python train.py --head_dim=64 --d_mlp=3584 --norm_eps=1e-05 --positions="learned" --attn_scale=0.125 --init="normal" --optimizer="muon_variant" --lr_mult_o=4.0 --lr_head=0.0033 --schedule="cos" --batch_tokens=[32768, 65536, 98304] --steps=16868 --dataset="wikipedia_en"
MLP neurons of a small language model. Each row is named by its layer, matrix (down: output weights) and neuron, and shows model dimensions 362-457. Each number is 128 + 24 x the weight over its row's rms, rounded and kept within 0 to 255. Numbers have three digits each.
A block is one neuron, or neurons of one layer that tend to fire together. Before each block is what it responds to, as a language model described it from the Wikipedia text at the highest values.

Responds to: Field names in infobox lines and table headers, ending just before a colon or pipe, such as Time zone, Area code, Weight, Party.
L3.down48:146141114124109126116145135153183164104143099112105101149145128124124102080147113152084143150157149191108135138109142119116129101149143123146116170106133120119148117126158151152121104121108161110121127182064092151070149116130125100120092120096143112159157077150152133152144154102111146128
L3.down450:140140111187130100132146120140144137099153106106117109092119167133125108149153103093112144124091100132195124173142160156124161136177145122140108123078124115139127149122128062126138132131097162086131170153114170141136115096067138153175097125131132131134129115115121110096131147092142105166
L3.down495:152115133157102087120110155110140117131139120110095121170125114126088145162132156128186102144114152151117125135114158093105125169137115132135105136118125123150135136155130093162132145153163117128132134095135167131121108130116168119139101093134099139102147106116138114127115165134148152119
L3.down1168:106165096126135149168076119113130140143130105084142105116144131132077144111159106126111122106111090160121133119114145129151153142157112081123144133116146162119109136132168133147126101096155099103161124097164129121106138164137160105122127118106150097153148146123078083118161145094123093160
L3.down2579:139120155179157109124175125167110111125184120112168124107113110125086122076161126117152146139107115175124123147111151174139155134118141131144121136125113133129170199130101120156134136124092145127183138135138121129118105098118123077129115119127147105165138116132132105107161149112134144181
L3.down3141:087114098138100189162169165148133130088114141162131108138133137169091154133160122115108171135136123114120166124126117091114161143175127142125166156096129085133170131104103147106126088140153126142157109110151133087139133153109143128093156140065159146139143116121080096117095116137130126119
L3.down3194:125119127099119146129126163086157112082133134140157117124118168139126123106133165122104156076104070173132136138158122136080111122132122145105116130127125139115138135123164072114097152097151150182143107102110151152158085160113133129125131104171112123129122094127128103109170086136167161116
L3.down3495:121114126127121128161107107144110120107125096144168118114094120100121125092167143115117144080148107118180162154130127161154102138192124118107172138120089091168132137152127095173109126156133119176140124104150115129149152092160153110086076062180151118132151120138118139095156135093141105124

Responds to: Pieces completing technical or Latin words in scientific lists, such as activity, -um, nephrit-is, ory, plus word-initial capital R (Raggedy, Rødsverven).
L3.down225:155131119159068141116133099111100164169109119114105152142132158090139109127089135114133132138144128158091127135085127154162131182106116111118170149133133116135141118095139111121129151119119118138123120100175121143125127162162155080118164112118148118166093132155116115126167166112110144123
L3.down742:119092089128119168128080160139137162118144128142133119121157107105147142078099123077117104154126142141118127118097112124145144125138173081144072137091089130131093089112119111075096135161169081160129128141143134129078095121119164140076137133122095116148126108123111150171136096143151141120
L3.down827:141149141099119142144098141095135141163135164160110087158115133163116109139126129147139099140111116151099099114148172125120103136138120131136138133106091146106114143160103169158174167119182140133132126161122122106154119136106115116136125108156105110157092115089127099127140100093121138114
L3.down1229:117153139132140140117105164151125118167168116073106105144191170108115110143152154096106119151163158062151125155131099131130132122136159185162149105129146147112133118133122125107106088162116098099117142183096090121108144108128146143143141131094132114159119126106132135168142118132129144129
L3.down1609:125119126180112164143173109113105120158179116140150105114133119088130110149112098125114164113117180139117135181097142075144115122142097126126183135106102144146186085123109148109130139121071136170098102135118112108161139116163121159134099133084154096124118151146107134130113129088114088082
L3.down2235:125118159136115133151114122104175167106098126094147120167119179162120171098150078103174130130123104099092125113120157130117120141155131125108152151113063132100122136115094118082160144082148147117162138160132177104149136166110134129087112109110132139143070186121110097093077134107096118130
L3.down3188:152178134136153127151136136124121100126107139166122145120132144137118133131168157100117141119140087115119152115144118136134139101130123096126077106134103166133113122110128123081155151114139093147139162111087119124080150165138170133134164138135166122099079178094114187115122144153157112111
L3.down3380:117177156077119174100092146131092136120126082109145123088148177155119134092090170132136143130116111131157144123101113155163183123163135125115106167102150126121101130151108132109161111101183157121152150102137108088094144122146120107104190116146138147097160096111077135157156103136101086126

Responds to: Locative prepositions like in, near, outside, into and through placed right before a place name, as in "arrives in New York City" and "landfall near Freeport".
L4.down1591:128110203133114129121127140131137121130109144144145119092111186124134094111136168127167110115144142152112070143164149105118122138112102150089133125109133124122133133116152140084133066126099148084175090106119118156066126136159115152138142183105169124111106161141139132134154099126126101133

Responds to: First pieces of domain terms in tables and scientific lists, e.g. Pld, GP, Win column headers, sub in subunit/subsp., Hom in Homo sapiens.
L2.down495:118139103163131148145108105104177112118126125157162138130136104115172127156094118162099152146146111106158154125104106117143114131121119123099138118134150130119151160149102154127135114136098168110118123116138137129119147121124152150142144114158131115149124137170108158106110151154103122133
L2.down543:088100157136142124082164166109109145107126147112124149164106115089140117129165088080129163151143090122108154126119095137118137131105112137172139160120139106108135129145116133151155106102145139142148159113141077144124084175142124163099149084185095098157133107131094099170139131101146165126
L2.down1976:152108122107149114125101148129146171123119135078153150146119119139111113123128118141130119137128114132166108109173096085099124118135116111115144099132098123116134131116134117167122177141136109126133123119142159132091135161128143120101177084148161097111096098072121124127130168118114197126
L2.down2353:114162121147148103133148134123110139162117141151108175149130152127120134139135123165094161137128137108133109171140069102130130112135109128123139142096115096159142112128166123126123171114142139117131101148116156107121130100096128107101178133179098103133125166141111157113105133107094160163
L2.down2459:119089106130154129102100140106146101092128123112087115126090159089132133136129162127160163118098166139069080168115127135136092103164132125086138139120156163113090114110106158140083152101151073130148112132106185202130115135105116182128119134097117136140131145112119100123095160130124107133
L2.down2807:144105132145104130131145135077119158151090173112138110094143140086148086159081114120143120118112132140109116161146129113095166120104128107127158141136141144114133132125124165163127135136168143159123127072130104146097150119152107121165149139120116153158168126104118126164171068162132117115
L2.down3221:085142139101095142116117064099109080106115121161137129124114141114146110101149151120134107145109145136117132112154167144129125164085161112125128146111173138140107124147080123134135123139112141139126078115130118079122152090156121104089115150142120108068095153105137163110135140151114124115
L2.down3308:134107100132105065130128139139065096151129133133121096166102108144156170136144117108106100155147133174159142086140112133101161136118148127083131099117134065114152118113125085140155171154162140122146096108099096151080092135115137100165053104125166145141130106107076123099138117141094123126

Responds to: Common nouns or word-starts naming a field, activity or technical category, usually after an article or modifier, e.g. power, noise rock, physics, competes.
L2.down1024:130095128136102144101115130102132115137109121094134153132100148125130116130126160117117078146119098121116110142135163077127147123126159137118135108141149138127142087128130098145122101122078157114168094088134159133181095147127142120081130077142136130117126146142112126069106086123114136120
L2.down1077:120122173097096174092149138131054135119133167145107090141085106110137097111137135149159108108111137122114141102127103154113085168125101116121152131113086090120136139154158065123109130122116149121159142123112177176125092153123128096062109136122097146136162121103119116154103099113115094121
L2.down1316:131130110139115158117114132109132102130114138119125131143132132147137115138123125118124114102160151139145142137101135126129157102147104164135109096105090139124141165147102119150136125168093180139165183096123073174162094098114108141165140137118134113118146135136146155116131100072145127108
L2.down1320:134140149116112079151126159140117129115119147116138126130160124103078102129182133155093156087142091108106124117130127119106111105097169089084161123147121126098130145103122171166153132127149121126179096168096110098138135151138098138123141152079117110150117125121151109147125150156088160162
L2.down1526:136170136130115102110127137093129117152171143144156123123135113116156118150097163153102122112111126104174147145141094104105093122110132134150098109108104112127138111165132129112141137132124104119085144106146104145107134098120108126097145125122130161116145113136130155123091127100175095135
L2.down2137:083139100127146114121158171146111144126101147135140121143129108123149114168090141139115137152126068151143169091139152157151101151111137135140137143113095148115103117173170165142146129146176124158129145119111170147111104149111139146140098148169103111127101128129143139114133101099169104082
L2.down2287:115097163134142123105143116136084113128162174114117132057110139127118154170110125136150121100094129103144097116142097190159091136124127142129135133127075099144137161170179101157096121139166106112111179133123132117129133084112072107141085155138150124123159106141123162116123162110177113129
L2.down3540:144164128099141101133090133159119130121120153087163112098107119134164158109125177108108121126092096139127154195134135137138095124100091174156126105124133141144137135176159108127113159163144111125194121151134140168121093099149113138118136167148155154116108117124131140154096128106121144117

Responds to: First content word right after the/his/their/its, mostly ordinals, superlatives and position nouns such as final, end, debut, home, highest, mother, often followed by of.
L4.down2892:086072128122122134120094123114096114132159158126141127116103160133130142156139122148133139147110134161096097136125104153122136127090134134115137132163105117129141154131094137108128132107145154108097169156117118127116110131120171109124135151121164143126145126118149158116121135106139154164

Responds to: Words naming a summary statistic, often in table headers or row labels and sports or census statistics, such as total, average, record.
L2.down88:137155133149137167113111092100109073124149149141105131112130150171136116134125108094159179133103124149124131091151134143142092111129114124121117108153105089179118127153098132109107101178116082152141119134072130163148109137144142113136101154185156080152128174112160137139076133132105113084
L2.down1215:103142135137096129123131122133093099148089165098111086187142168156111129154145132132135144132157136132110134086150136143168124115133138084159123096143121115159128136141123115130140088122121144101144152162140123121122096111118118164086108125132147093155155129140117131171142142103148117125
L2.down1356:134141153182121119069104138141113109145138143099135162109071124142130122144139160162108098080144148124121110141123077116130100097137137162117164110142115106169128149138143097140095114127121150154174156187170115122144145116146141091140141132163117114128105165153100162137148127141115133117
L2.down1858:165141145175167162133122134136118150149078122088110145132124164131122148104130125162142092130144145102148114125136132148139130131121137143132112094148146120129095116111139147150126188133115163143120169134118131118107129126145106133121109168137146161124130125131102159144133155096120115162
L2.down2327:166165151118152142106126153152112119115107151122108138146095149103101102147161098132158127113137095116151129136101112197145150130126143086116123138122143130126126122157154115099127093151093100124167110135156199114088081126136139155132130154158115133113137167166141131117115129163123120156
L2.down2509:122136147175137162126080129128113133159137126145136136106106141202120129150124117150125113095106139144166164198163102082116131093140104156143116111117173103158121137142139112117094129135139094123119135134190162192107082099165113114169169148124114110141121145148116130108139157129124101122
L2.down2872:166143143117102155105116128110157097132131138138121143125173095121144150164097134092130139110106131127161168131143124162096097131102146108083122114118122148101122159129134105172073100138088115105137133116094084134158122149109074110142131155095112169140131096104155097109152119094125144130
L2.down3184:133156087100127106110118128095095095145123164081157132112134109158155085164151123115121136105116110111126152130139086097144104157077085165112133109154122076152148135133176118142114142141136164158146112148129128170141134104150124143120105101124162109141067129154105149109119135102136097049

Responds to: Periods and other closing punctuation that end a sentence in encyclopedic prose, firing even on ambiguous dots like decimals, initials ("O. Henry"), and "No. 24".
L4.down2252:107180172124109099079126148173143109101119162159114167089156124181107151111106169134100163150129153155116157093128175155138100115126133121113106139122132068115135151113118158139176141100123159148136137151090128093100113127132121163119113110133085141084117168170128121109151100141168160146

Responds to: The word "in"/"In", strongest when capitalized to open a sentence or line, as in "In particular", "In the case", "In 1962".
L2.down977:142118120118157109107116151155138108101140150141115135122168130117113145103158111168170143117095114165101109162080160138122101172109172191100098105124139094096153141121139084099143095141076152131110100147122141104120098093113141105147142149136115141100126129150142152119117146148101157123
L2.down1386:119154064142112116119114125164173165103078154148120119185134147159138108136142138113179109134161153131140121133155148093147138152130122150127169170179094100153148134109115130110114110118138088130139070129127114114121075148128127104150155108145116163144142122150139135151122159119168124147
L2.down1479:126087107135170169100092114120119159158099137113122186134142160134122105117147128151120131112075137135116160092155141132138128114112152151118097140140152140156141112142123089115159131133143176169112121106110117115096111131112137101148171124146127139115101151167109147127099139122122132141
L2.down1996:134086159122106086111114096110126125127124120108126114044109153155142093119121136115125132113094095103101125131129119122123092075122099174125141123135154186136141147136108124096103101134118151118120127123139130109144168086110146096158134139101104143148141141111149123157127152122117125118
L2.down2190:151127103118142113119112105163125130153090154112110096113096133121155112139098128107159139112107093079119096123138157095123123153135075135131163158107166152143116125109140160148119094093130136140133124138150183117105144094101125148129164110125100118112083170057082133132148089131138168136
L2.down2535:123134101124089164149097152139140126159144120164148142149095151124123116126127124133174141132091128090099143127155160127133130150158108175145138141161114165085126101136110096111140123122140107110133062096107138145130128140099110122142143082123135186138145099104122176137152121112071117065
L2.down2669:117150104170106132121120150185133135147128142133100109131143143134149159077116085118132135108079157110137103134128104093070117149122137162114131115138148110108131129112139128085131103134110115128131115124157158127126097127138099112118137126119103103072157156117153149159112109122125128099
L2.down2803:107165137118117120116141095114121133143097152126116140180131139135131112114173098162130124082139166161188136110115135092137140130072136214125165106164127114169106124133087095161142124131142129088149136129122108116133135101125167106128147135084084134134098112130117146143073141152092178094

Responds to: Nouns naming a quantity whose figure usually follows, such as weight, cost, speed, salary, resolution, often before "of", "at" or "is"; also "record" or "Legend" in section headings.
L4.down2505:177154132128162132078103135133129109117101117151106095132124110133131164130085138090100124068143128141160156133103129135136150102134137124092108159112127122136119138135157115137124127156126090103137143132057122122133143121143164100116147135161128142174134122140119125129150112156130106119

Responds to: Prepositions introducing a place or time, mostly in and In (often sentence-initial before years), to after moved, also into, from, at.
L3.down265:105122132131105134084138119119139132134094162100126144130133147112116137089105150133159131079133124151108079143163128097137123169150089178131127098134132141142149126115114122087149083125109089109133120122121147146086162138144156131109114142118097129127132131156101111169140123164146134099
L3.down1046:108154145159147097120109107153104167129100122089113124122119132125140161116163140145091153117074110151149099109146166112182129178096150160113096217110082166131121143112170133076164155116119157136109104116111128114081128116125138089163155127145119110116157086129121129173108148134119107110
L3.down1098:138126136141104135109112122123111151116115108139125138126112129160081158068106133106079141126116124112175131127106128133106127130113141166159110089105086130108131110135118126159119169142159128158132121126079140084084147131156155099161140133084163163130117152137104140156132114124175140120
L3.down1270:117133114157132140098168123115127149159101141124121138141141132105133129200129141158162115110143122143111078106086147097115172162110145129128120169127119158136181124106123119096150078152100159114118092131150161139131123128114116157119132067124129166127138088127126162147138097171091117134
L3.down2460:123126104128064100123108114133142131159104133108153109184112079107118103131132091117110161110122122162148112128113094102181154122147150139134133153179132098156105117168135134102116116132128113098101080104141115134139148125138110173134183130121117129118091144167072130211101159150112145157
L3.down2667:145162124117109109146089171148137133131116126146147099122181160109168092086110109163133145136175115121138106105123105163123112160141141104136116119169136115145114185125121127132110124178174134142142118098098118111141119139086140119161114140090120092103106161141094138131180144112166123130
L3.down2799:078126142173121120106131102083124183131125101132153150139156152101105094122109128146144097142170130164160105121147160130119119134148107083148116144080145161146119108097116166086138131115138128152157133113138098142167136115141106112138162159087159136143167145127083142141161125146134118135
L3.down3252:123097126101123097120126152107139104136124147165140141131113190131134121101174131103160135135158117146102107142156126111117113116114171145145158150185113155161161158167143137115114078120102133158094133134093147080106146140177183117136145163094147128134130098086125125134101122106136162134

Responds to: Column headers and unit or separator tokens in sports and data tables and infoboxes, such as Score, GA, /km, kg, and slashes in career-stats lines.
L4.down1253:147111097137135133153127109135176145121189112137112144095104140085082167063156118127113143131161148139112132127118109129114206112137159129159160090091125143129110125127132126143158085138133119074165106086121145166129091103122167098121055115137131111125126136093139100127066127147121128137

Responds to: Periods and paragraph breaks ending long narrative sentences in biographical or historical Wikipedia prose, e.g. "...at Beitar." or "...Battle of Shiloh."
L2.down138:102107141145135153108153159086127143101097122081113156155129126102080125122132126095123121118143108121088129100109146123144115131123125113140105122140141120135132136138159136130144126062171096121160158131132097139125116142152126112135152132114136172129134165136125127121128114148139145151
L2.down338:145120121156148106144108140121092145119094139137112122117186097111103120163136130160140111168122106129116129122091127122165123091173110138111131145156126084121140178118106167133148104123163152171119171134123131140128082129131079135180117136132112145172128126151123119167114109123146167143
L2.down352:118070138112152112119117135115117117112091143111136152118133114091140133071138137126097113150152133088111172142097115147131136099123136108104145147129103112145117136153144128098113095107153118106103124121160131133124122140141128120150133155107179133121119158093128121126085119120130137108
L2.down567:122133146112138160122104169138111094128138143079104118188129100108125106137174135117115133108142137129088154125084111108138114161140073124114116149113121159107157130128117137093125112101090152120123133163121128136130105079162061116129069158137101117137172170150090115136174082173135122139
L2.down1652:157129185135129153086129085142098158152097112168119135137149137163164189129120164157116107118136156159159096150097133115098097132144096108096145098135134091122103152132126132155144115147165159109132164147094181114217119113140118130194151119137099104112139161089166098112130128138139114135
L2.down1807:134119138132137149124125135109140145158130109125118153115173141113126132132112104138145117123119158132120105080095150104111130153106142072133121110160138134134142152129134107155118118123167137173133097119096140084117084141168098138143166145133125149141148114162111122108125110130151148108
L2.down2774:104153141157144115107097130166152131120120180138131134106157085114146100133113170172103112093139153158121128092107130128105134129126155126119126144136104103120142117149183158131144117149121124130147097141109108081102172115167125157154128152133128120127124145153083129115135113115132134098
L2.down2904:102164148121160123117107142101137151125149159101114145128077129127114131110173142103177082122134141132142121136156110108156091146143087096112141120136125165136125112125121166153087140143145112108097127108111104131137131156191114105128142105155108071073137149112132121093125129200136128163

Responds to: Final token of a noun naming a sport, art or professional field, often an -ing suffix, as in ski-ing, cycl-ing, film, Law.
L3.down300:175094139109107131118195144138139175124131144110080137090101161119107175131155128149119160063124149116111176097141123122145178115164148123108144144105100150150125097141138103120155134114101130113163144147122169121130137123104143130117179162176130135098125124149121143126171128128072157129
L3.down942:162086161149091169123134119116155132132107124158137164152128090117098151116154188132141114123113162124125100141092145148161117114129113143122133094177134147188147128141131126117132116129102116110078099111144149144150122131150140147133118168128138130146111145154099122155138179110132152112
L3.down1017:087089144100097138123141120097093144124144133135126131127125150128121138127162131144124158094138152105117139136150192095130135124093120123109136143105144131044169123089136135156146118134088200086141102097124147141166131107116127126147139143110104126140109160138142152111108115109101175128
L3.down1507:112095147138123128124132170141173123122121143121102141124149105122130136110129136117135169115153127146095154086130126166126133123106153106081189090133148139096139081136159162132112067094104139165120101137103126133149124165104089108081133119099095107158193099159125150135139074121077131130
L3.down1722:137102146135104113110137159109155108107084136096139108145138131099154119106160176142147095157141136114105095164189129106120108141137146144143142123139138099162120160116139156119136102154079113144112135128108136138160137102100158133103152109153081112154110136129123152132121109101111114090
L3.down1814:136098131142141146138162172140162097155115135123140160141119103116153133112116181139123139122106134121101145134136108134114099151130127174161129140114162141141142155100103145128148104169133164127128116150114139142164110155107152111104120160162141142125115143136113121114138066091134144130
L3.down2066:122150086140103149098179163115116143171128141078134109154094143103149152132157168113134099164159161109152122136104105125135120163195180132110128104144162116168178103141091112105188113134118167152100102124085113133168085144122160108120121114119137097124118100134116089122178103137155091124
L3.down2391:129118090104075128097144156098075144120154117127126133135113149118110118116146151125129134107148135097157154154063119126136151100186120143171169104135144151109132080113113165133187143115115127110118125141133145099144160146130104070140115150150126079147136105146132125099122137173139096124

Responds to: Verbs of taking or holding after a subject (took, takes, held, assumed), "hold" in election tables (Conservative hold), and degree words (Bachelor, Ph.D, Diploma).
L2.down218:133121113147180138080125123094115152090115146137177188182081094109114106090144171131128152113181122101123109110120137154111157126123144108111153147123129130119082118121149147105128110117148129131126078140137138132134110126114141120091114110149106134126148162121111115155132139103078116133
L2.down505:087134112101168103081124095119138145130092139153115127096071148093163149114120116098142130140094108089140100120149137154126134122147102125107131073124163118160131091159104123126152131115119128103133130129130120128141167097154115171121100111117149129166140135139125195108165148136095139122
L2.down1300:145082160147103097136145116133114156111144167151107085079129138094097114128092133135141110132143149139142145126109095105133123144137159156087129099135128115154103143144091102112126125139102119147109164094104095136115117150117168187056119122122143148159129148116064135148114144150100117137
L2.down1406:112102097100125124121135100117101097110119109167112114139136119132142082125154127146127162169123128085170138131136142134153087060090125119124127132125199124112157140123107104132142134128173102132152115138064113157138167130117117078122107098109160088108111137143110156117127116138127135111
L2.down1592:152129140174103126121105127171115149137185132127137124124131188140115160110142121112126169161130165104122123125137112117150118144122155154132075099173131138125139159156072140079122137101163139150102115131122113129128109156106109113147176159129166104105119115100093114136145132110084122145
L2.down1617:065129109132150124112130105123103134086094153093112119111132123133122128156157185175141130143112107137135132086138107128108167106131133142175175098112104137118174149121092090169155116131112149148146165110123127146136100134163120179138148094154108137189184147132108129148133094112120170135
L2.down2794:080130178140123112124147117108136126145150122167138144114142067131123153127117080101129103135137113079135098149106151102114127132150119110101123100111161167115144096127123110104107102180131141089106172126165157113089117135109084104129085103167101172112134152073115146185153129098151107126
L2.down3512:133093160117110117107110122123115138137176128143101092146136125141094122151120136167148141122131156162136120139143176127101127163109143119109124111133149137159122087176110139097129142151108081117153151147135106170098119135150152102111109185179145154167110122125095133143120125133097146125

Responds to: Nouns or word-starts that complete a short noun phrase, often after "the" or a modifier, mostly in technical descriptions: "immune response", "liver development", "the posterior".
L2.down697:146167157132120110165146123165135106104130104112123097157185129157128146083146132129140140118082167092127118140097166131113103152123120077087107104161126144102139079125134139175108093164135130114189125104110114150122136104109124092105127127135079152123148096136151173151118131130128152131
L2.down1156:096126163126133120139128134115139073112139127162124139080141112118093134152178139131168116138091171165167099152086138118096126168103126119104140105127116139135183152136142103105150143146095114128107138115099125115119128119164118123097161147135129133138060129132103150114116110133124114120
L2.down1742:151115163152165120142146081152103136084159136136150132096150147092110147155110101123141131093113099127140107167088118126137126154096131082139083141114124158072106164153159092110091113121071129120131106134132145158158107147179115112119139142076148116077175137166132150156104158139161106127
L2.down2033:129146156124127085112114158139091146119159139143179121140081132151125110156154112119146093119093079130118164181122152105102163088126137156110147100155127122100092099162133105115133133159119084129103126114037136148128109152129138137138103167104145109151151198103158169126109140117152133099
L2.down2060:106159144106150106185145128090084107141114140145132151159104143136138145135135152110125136112125145100091122093107142084124120150083112116170118098107100130154130132160127135104137140092136132140093076130140130179124127135079163112117128154104126165146102158108139142132123131131146114164
L2.down2616:154113076143098161144106156115129122112163097111186133133133134118145146133079127098124078127128145145101144093162149120141148135141158157108104143139100113141141105148105079165170184153126120111100146136160112127138121106130124162130120107080154089150126093109104157130123104152126110129
L2.down2728:107097163155121157128188130118142102176107106101146091107087109115110151163111142138076109108086144123128099103131135132133100079164171088110128133124126162113108122156132110109199136063102104143180117170098185117111134137135109145154169139108142117130139074162139096103112127123154119141
L2.down3429:137099147141148158124100120098105079103143106155150120111125118106128099117175107140119137147132091170093124078141102133137119131106070155132138117139105145127126120124182152148132130127118136144111117133138157116157131178124097117107110146161128181133181136171184156151152107163157119122

Responds to: "Total" as a final table column header or an infobox "• Total:" row, plus units (m, ft, km, /sq) and "such" before "as".
L3.down337:100134128102154185125183137077117142160124180149112102153085151094137123128136139121079128163156120131093114086151144119140125115153108108086167140139195124177154108146103176080126113146146123104139125147135131142160129154178141129095105131176152127116159130114112157145151129153118113147
L3.down469:088132063131152119141140108102118132101191123056140136156120167131094107159146109139162175116138067089121085155084120138162127131152160156091155156148150137141112127106123130160165122087122139096161129106153143163141095112135089117184173136101118136125081125129141140122117131157102109129
L3.down794:131130123112149127132135142124114129140130116143102090099163160143147119100150127141121133115121119159119131137181120132121126132085150117139135119096145148092084108115146163113132126123153133108147163119167114140131166141138120111092127116137140139088175117147124151151127136153100157138
L3.down798:116146131136139149109107109129103127119131096098091141153090136090122147138105164135121130107134163144144142113133112165082151115154120106165136128124131146183107154152163116148131166147138140115146101147137106109130145148162126103095124104102121113155137166118119131080119084131106142111
L3.down1527:122103132109118102147136078115153116142065140108158129094075128146068137061115123177166131083093110150108137123143142118116128119132104172098086134180119124168124131130151169115131142143131134097155153137151093131154126119184150131134155110127118141143172129115134160159122106131158110165
L3.down1760:163109104114101129110142142135130116124149122148127178134182135147116119119119169134114135134134129128172133128182093147100127123158104118122159116088149107126118099207164158085127155097130142160120131131127134145126131125184104114095148131133150150087106147133088106175116170054114128110
L3.down2322:115122127116121118110092105145141133139086147125119126110137158092118123154131135128125174152186167140143107121134135159088176145156146106129127071104138122162111175129137135117125119139128133109146118114145142096145137140156148096131142084145084123152163137115138172092136098160097148097
L3.down3334:147106111125086106061132123101158123093129182142107111107125143087099135113104106128148085094168141106130107108142131155114116140154115154133160153105126085130140106174140092099091116117128158152131139103123143111086134133108135134104149138109115129123146126114118084146101085162121111130

Responds to: Main verbs right after a person's name or pronoun in Wikipedia biographies, such as began, received, entered; also em-dash cells in chart/result tables.
L3.down2:135137161109124112127114138159140107113120160109119137104138119098133099119181104138105123110089108110157101183109125150076124163120147200146140158144122101099125112113110139066164122139158151128111138109106115130130101116119161131143104120126150125135178156145137144124087120134127124071
L3.down705:104139109115137106165121153098124127154122148112131147093134146130133118145112150102147147144157102109119110106124148117106110119180131120099134128117127117110072136122119117088173147108154139124138159079138154126141115106105148179110147141134160169165116148138092166131102118056122142089
L3.down781:146150161123115130060143134132119123141130140143143124156183116106094154108098164115158120130142094143131159139106105131128109121122128113145118145159150144146158165163119116129112100110141143129135135083122137116117130147111131101114139117138176155125133114092114109139153124174136120123
L3.down1170:126148097124158144112137141135123128137161148117182118147165162099154128140107150153103132159133129134101129072082147149156145145121103100152111140103136137137142137115125158128149105082123127108104120104137134143122074159133151085091088108121118149140125138155075115148116099154099139094
L3.down2236:100148115127110129122119142123125119143134113149170118156130134129141136144140171105133132066154132094134104167110154121161098091124126111103117116171121103130139110132114183080142127119140161125137151168096116093133093116112094152120120149158172120135181058105072135182117124119125132125
L3.down2777:170091134155125165139100151126147196153117184159106129128099151090100104118128151151155126122118144099132131099144149126124133089146148122125160091113132137107150121094116075108129143114176127123101147116173129113153113105146095177079127117085142140166127130135112121131107100119144151152
L3.down2782:118137116084128140146115073130104156092129088140106126131108139158068111120159096133139153119123177140135120127168069138111062112169122123108166142126093152111096134152140132097122151098120150149136105094137157095154147120116142115132143136131140188173143159103121088140087164145099152124
L3.down3438:091151146134119159129086116150085139117108124128167115143112087132121108114107123071140136173130079136106132150086102140131123103156128125113101122100082138117106109166113131095158125093127128122165118124110135150116127100186118136086115121159151101142150155113123135152143081131156143088

Responds to: Forms of take (took, taken, takes) and prepositions after a verb, such as on, to, following, in narrative prose; also mid-word pieces like ph, osp.
L4.down432:116143134087110128116135110123158160108099152121118129155123163126122131101125144139093114084118134089124151131117099089193187143132123105129094138121136134094122098153114131079159109145132091126121124137093115103144131099119139122136126119100144143134135119125121138125150102083111160069

Responds to: Word pieces or words that continue an expected name or set phrase, e.g. Museum of Art, T-ropical Depression, Tele-commun-ications, military service.
L4.down1422:117137165140127118121115158130106124120151131154119129108124093124166154139133137118130137111089124165135098122162190129148121118137143128102113139123136136109165129178141112140124115139109146171117176093119144131139081126157153122148148123132145148161152111152143145067157087080102114130